config = dict(
    n_layer=13,
    n_head=2,
    head_dim=128,
    qk_norm=False,
    bias='none',
    init_std_o=0.00702,
    optimizer='muon_variant',
    lr=0.0057,
    lr_head=0.0181,
    decay_shape='linear',
    batch_tokens=[65536, 131072, 262144],
)
MLP neurons of a small language model. Each row is named by its layer, matrix (down: output weights) and neuron, and shows model dimensions 64-127. Each number is 50 + 12 x the weight over its row's rms, rounded and kept within 0 to 99. A neuron's up and down rows have the sign that makes its largest values positive.
A block is one neuron, or neurons of one layer that tend to fire together. After each block is what it responds to, as a language model described it from the Wikipedia text at the highest values.

L10.down20:46 32 43 56 44 68 34 56 44 53 38 33 32 52 61 50 56 57 46 53 68 57 57 48 52 48 38 37 46 46 66 68 57 51 55 56 36 39 34 38 42 53 50 64 46 62 64 57 48 49 75 50 67 50 62 46 31 38 42 40 63 39 49 54
L10.down164:57 37 42 44 51 55 43 67 32 46 41 63 44 71 60 28 57 39 51 50 58 59 36 70 26 43 55 44 48 52 36 75 44 30 59 75 44 32 58 46 43 39 53 46 47 60 54 38 52 66 52 46 47 35 52 59 34 50 74 61 35 47 55 62
L10.down249:45 47 47 68 45 56 66 51 59 48 47 48 42 53 65 24 80 31 42 62 51 50 42 56 54 48 48 41 62 39 71 68 57 39 57 59 66 63 54 52 53 34 58 40 58 48 49 60 51 59 42 45 40 56 58 59 74 54 66 37 69 58 74 42
L10.down540:50 69 45 23 51 49 52 37 57 54 76 38 46 54 56 69 56 40 54 37 55 53 42 62 61 50 48 53 61 58 50 58 39 16 60 55 35 57 42 61 52 32 49 35 20 62 43 36 43 26 47 63 58 43 47 49 37 58 57 40 49 59 63 58
Responds to: Mid-word verb stems. Middle fragments of verbs split into word pieces, just before the inflectional ending, such as h-av-e, rem-ov-e, deliv-er-ing, warn-ed.

L7.down56:51 34 46 52 40 48 71 40 60 48 60 43 58 60 44 61 22 78 58 34 42 71 63 53 56 43 70 57 41 54 51 48 62 49 46 27 70 53 56 42 47 61 49 44 60 55 57 49 58 44 44 50 51 60 47 38 54 47 47 46 61 56 54 49
L7.down72:42 44 65 36 49 44 64 55 33 61 59 57 54 48 64 40 44 52 51 51 50 49 47 61 21 63 40 44 30 62 71 49 42 65 35 37 46 51 57 60 61 49 59 20 48 63 55 57 62 48 63 70 37 18 88 70 50 47 61 49 39 33 32 27
L7.down158:46 53 43 65 47 37 54 62 56 64 54 50 61 45 64 44 35 82 55 45 60 40 40 28 54 23 35 41 68 45 43 56 45 51 20 47 25 58 64 50 40 31 74 60 49 64 42 48 39 53 53 60 38 39 55 46 46 29 62 30 51 45 62 39
L7.down223:25 67 48 47 45 42 48 68 54 47 33 40 36 42 48 58 17 34 65 53 58 51 60 46 51 51 49 58 58 53 40 50 36 43 58 47 32 55 52 43 37 55 59 55 54 66 45 50 30 31 56 51 51 41 26 65 49 47 42 54 67 39 43 45
L7.down371:53 45 35 44 57 33 47 51 37 50 44 54 65 43 44 13 52 34 41 60 59 53 42 53 58 48 59 54 50 51 60 39 54 52 61 56 48 52 35 55 47 52 55 49 57 37 43 53 54 68 50 54 50 38 58 43 35 55 63 38 49 52 58 36
L7.down395:42 38 58 50 60 63 54 48 59 65 33 31 59 40 38 74 31 48 63 41 54 56 50 64 55 44 43 62 37 23 53 48 52 59 59 34 52 61 51 49 43 65 49 49 39 23 36 41 39 73 71 61 44 31 48 28 43 39 50 49 45 46 49 47
L7.down432:42 30 34 69 38 53 51 30 41 39 38 32 44 50 28 63 66 44 56 37 66 54 45 68 46 38 46 60 37 28 47 44 61 55 29 43 55 44 47 40 41 31 60 55 47 31 40 55 23 66 31 35 64 61 45 56 45 38 58 44 61 25 47 50
L7.down510:28 48 55 44 57 61 46 33 53 59 51 54 55 44 76 43 55 51 39 31 66 40 42 38 42 55 35 52 53 52 40 46 46 42 62 40 31 50 62 61 58 48 53 35 48 43 23 52 41 43 43 27 65 64 74 33 32 47 56 56 52 44 51 40
Responds to: Year-number prefix tokens. Leading and middle pieces of four-digit years in dates, such as 201 or 202 after a month or in, and the decade digit after 19.

L8.down224:54 61 48 60 36 43 36 56 82 53 27 38 31 54 44 39 39 56 46 56 37 32 49 45 52 64 58 66 37 41 51 50 36 76 36 49 32 52 53 41 67 38 33 41 58 49 46 49 64 58 57 55 59 53 25 58 43 58 30 41 40 35 26 56
L8.down268:61 65 57 71 27 39 71 58 46 54 50 52 53 76 57 49 60 50 68 74 52 49 54 45 43 56 56 55 47 54 52 34 40 47 30 34 42 42 56 86 52 43 47 51 58 45 59 74 58 42 61 44 54 62 43 41 63 40 38 49 50 51 50 39
Responds to: Year decade digit. Digit tokens inside four-digit years, mostly the decade digit after "19", such as 19|4|8, 19|7|7, or "19"/"200" starting a year in lists and prose.

L8.down242:40 66 66 42 58 39 26 44 50 68 33 25 44 47 57 32 58 57 47 53 57 37 52 62 47 29 56 08 53 55 41 73 38 53 47 52 56 51 45 38 46 45 61 51 51 53 39 48 57 43 41 57 56 51 47 23 58 44 67 39 38 56 63 46
L8.down379:39 64 66 71 61 24 41 41 50 52 50 64 47 62 78 47 50 60 40 50 48 49 40 54 63 70 22 52 39 29 42 52 51 51 36 50 33 43 40 72 62 38 69 47 48 51 67 28 39 53 34 73 77 42 72 56 52 43 56 46 77 53 24 53
Responds to: Post-verb prepositions. Prepositions, mostly with, to and by, right after a verb, participle or noun that governs them, e.g. deals with, dedicated to, endowed with.

L8.down263:38 42 84 37 48 60 37 40 69 39 61 46 53 50 62 46 39 44 43 57 34 55 46 61 44 44 50 55 70 55 45 75 53 52 36 40 43 56 51 70 68 39 61 49 49 64 46 43 54 49 51 31 52 45 43 52 53 55 68 49 42 57 49 53
L8.down338:64 44 58 36 48 29 56 51 61 55 42 50 46 63 37 52 37 67 32 61 30 49 54 46 52 52 57 36 54 53 16 69 41 25 26 52 51 54 74 55 42 73 45 34 36 50 67 66 28 41 54 60 54 43 41 53 22 37 59 49 52 53 36 41
Responds to: Coordinating conjunction "and". The word "and" (sometimes "or") joining two nouns, phrases or clauses mid-sentence, as in "qPCR and fluorescence", "killing 15 soldiers and injuring".

L10.down63:30 91 42 67 59 49 32 49 49 57 32 36 44 54 69 57 68 35 42 42 68 58 64 61 53 54 55 65 42 55 49 34 41 32 37 69 36 52 48 56 65 70 68 42 77 45 62 51 62 37 49 53 39 55 56 49 55 61 44 58 39 64 43 33
L10.down70:37 55 31 49 35 38 41 66 50 48 52 65 62 51 38 38 28 42 62 65 47 54 52 42 33 41 73 73 47 68 53 46 32 54 62 22 55 43 39 58 33 46 61 62 70 59 64 70 60 56 48 76 51 59 57 51 39 46 48 48 57 46 40 38
L10.down84:51 69 35 32 24 41 54 74 43 48 52 43 40 46 56 38 45 49 72 55 63 55 51 62 71 62 49 58 41 49 52 50 65 40 53 52 46 44 54 61 33 47 49 45 58 63 46 51 38 61 63 58 59 56 55 42 54 48 37 62 24 60 70 66
L10.down533:65 60 56 54 40 47 32 37 38 68 35 41 41 53 67 66 27 39 62 49 54 52 46 77 52 46 55 47 52 54 54 29 50 42 37 48 56 35 41 37 56 40 62 43 50 78 41 37 55 46 55 57 48 61 51 48 52 40 22 69 56 34 45 60
Responds to: Year and century digits. Leading digits of a year or century number inside dates, such as 19 and 6 in 1969, 20 in 20th century, also "in" or "c." before a year.

L10.down452:52 25 42 25 42 55 57 48 45 44 52 68 54 78 35 41 31 69 54 39 52 66 47 40 33 53 52 52 52 35 52 61 34 77 54 43 57 34 50 39 48 46 48 47 66 67 36 38 62 54 45 50 52 35 55 56 42 46 63 48 20 50 53 60
L10.down463:60 59 32 51 55 65 40 73 59 37 44 71 39 28 49 30 62 45 42 62 39 48 58 45 49 58 55 61 86 57 20 40 22 54 41 50 49 60 45 45 64 52 47 48 52 40 39 32 49 57 49 65 48 46 31 49 44 63 54 31 58 56 55 53
L10.down522:59 32 37 45 61 62 48 47 58 33 48 57 39 66 58 52 56 55 56 60 43 40 76 67 57 60 59 55 54 56 24 68 28 60 40 48 43 45 47 51 64 51 52 62 58 44 33 27 45 46 48 43 28 36 38 61 59 46 63 28 45 43 39 83
L10.down557:41 60 64 64 40 48 41 45 45 52 40 44 62 34 47 52 79 35 57 41 60 53 55 56 35 65 70 33 68 38 48 34 65 39 51 62 48 49 60 39 48 34 40 64 56 56 53 59 58 39 57 53 33 73 47 62 59 50 65 39 51 64 45 48
Responds to: Field separators in lists. Separators between fields in structured lists and tables, such as colons after years (1994:), table pipes, and semicolons between entries, plus some mid-sentence "and".

L7.down6:60 59 36 29 73 38 70 51 41 64 61 57 62 39 52 38 41 58 58 38 41 53 52 44 50 62 50 50 63 60 63 36 53 70 30 66 38 53 37 53 56 48 50 33 50 48 47 50 74 63 53 52 50 38 51 61 56 38 51 52 61 40 46 49
L7.down111:52 46 51 71 39 38 42 39 53 34 56 68 31 62 34 61 56 49 39 60 42 34 49 47 56 54 39 54 37 53 54 59 22 57 62 30 53 45 41 45 60 29 28 43 33 61 50 45 35 40 61 41 60 54 48 70 44 34 55 65 48 74 67 48
L7.down299:38 69 49 45 65 29 42 48 56 44 55 65 57 50 47 57 50 28 35 47 54 54 44 62 44 58 33 28 48 51 58 38 57 56 48 58 65 67 45 53 32 41 45 37 65 65 46 24 62 48 71 54 49 42 49 69 71 46 15 50 39 51 27 67
L7.down452:27 54 46 57 71 58 43 38 51 50 43 57 43 37 58 59 28 56 27 68 57 34 51 17 41 41 53 38 39 38 45 58 52 44 55 38 51 47 58 74 46 40 72 57 37 40 39 74 35 38 40 39 44 43 41 50 40 43 53 55 39 64 70 52
L7.down464:57 40 39 33 42 56 48 67 60 43 60 54 42 41 57 53 52 58 46 52 47 53 59 46 63 39 28 49 40 50 33 56 43 46 36 57 68 61 46 57 42 47 22 48 47 69 85 56 52 40 63 58 47 51 35 48 45 40 46 66 39 69 56 71
L7.down475:53 52 48 43 34 28 51 52 67 42 59 31 65 35 43 55 27 43 44 79 62 55 59 53 34 55 61 48 59 50 32 52 46 54 53 39 37 47 45 63 41 55 54 51 58 64 39 40 49 48 29 52 65 48 38 56 54 55 64 50 52 63 59 34
L7.down523:69 49 64 46 55 49 65 36 58 65 33 55 46 59 62 53 39 38 39 52 68 31 53 44 62 48 56 33 57 56 75 54 67 51 31 64 77 42 57 41 49 48 53 51 63 41 60 43 24 66 45 50 40 47 41 54 51 66 38 54 71 42 21 55
L7.down549:26 56 37 18 35 63 39 42 51 76 59 73 47 30 53 26 63 30 55 56 46 39 39 54 49 59 66 41 54 67 43 56 62 54 39 44 45 50 40 46 18 27 35 49 34 49 68 63 38 55 55 53 38 55 40 35 51 49 49 44 72 73 52 59
Responds to: Agent/relation prepositions. Prepositions, chiefly by and also with, to, for, that attach a following agent or companion: founded by, authored by, sessions with; occasionally mid-word fragments like ter, ch.

L7.down131:33 62 40 31 59 40 48 34 61 47 70 79 36 48 40 48 43 58 70 57 58 40 25 23 44 29 43 55 57 37 51 54 43 47 40 36 47 67 62 61 66 61 61 69 36 56 36 45 64 75 46 45 51 60 49 54 48 42 32 51 67 51 32 48
L7.down195:40 51 64 39 46 45 37 52 38 51 75 50 57 44 40 46 35 62 52 60 28 56 50 72 57 53 64 57 46 77 37 61 58 51 56 77 24 58 39 61 36 47 45 52 56 41 45 64 29 72 37 34 63 52 50 53 49 23 58 46 55 34 55 43
L7.down233:41 60 28 34 52 53 62 47 44 38 62 49 50 46 66 44 64 57 27 58 46 59 64 69 54 61 28 53 47 46 46 51 27 62 38 24 60 49 58 64 77 60 62 43 60 35 45 54 26 36 53 43 64 48 66 52 64 40 64 37 35 33 54 45
L7.down366:47 56 31 57 66 65 41 25 57 32 45 51 26 42 43 64 55 68 56 67 50 58 38 66 45 69 56 59 51 45 52 58 40 60 49 42 42 36 42 64 49 39 35 66 38 64 36 63 78 57 47 50 38 49 49 54 79 50 55 45 41 59 46 66
L7.down466:51 62 27 43 45 55 44 54 63 56 50 41 31 50 46 46 57 53 51 55 39 36 57 29 50 54 35 44 48 18 49 36 49 61 34 40 57 64 42 63 66 55 34 59 57 46 37 44 57 71 39 42 58 52 76 44 29 69 47 34 34 49 56 56
L7.down537:41 52 47 69 44 54 36 40 50 66 41 47 45 46 56 52 50 47 66 44 46 61 53 66 57 60 30 65 47 45 40 38 48 45 65 34 51 44 47 35 46 41 33 41 33 59 53 41 50 57 75 53 54 41 52 67 70 68 64 42 67 50 39 67
L7.down617:63 58 38 54 53 42 59 52 47 45 54 20 63 37 62 46 64 56 58 52 60 33 42 43 49 46 49 34 51 58 23 30 48 63 27 39 44 09 69 49 49 52 56 41 49 63 52 48 41 63 41 42 54 73 50 61 45 58 56 65 29 62 49 57
L7.down628:46 69 41 35 53 53 53 33 34 39 62 50 53 29 42 46 62 55 61 51 23 45 69 63 50 62 55 56 62 31 34 55 43 44 56 54 65 52 50 67 62 54 54 39 55 52 47 69 46 35 45 45 52 67 70 51 33 42 52 48 47 36 32 31
Responds to: Coordinating "and" in noun pairs. The word "and" (or &) joining two nouns or modifiers in a compound phrase, as in main and mizzen, chalk and flint, Kessels & Van Der Horst; weakly, some mid-word fragments.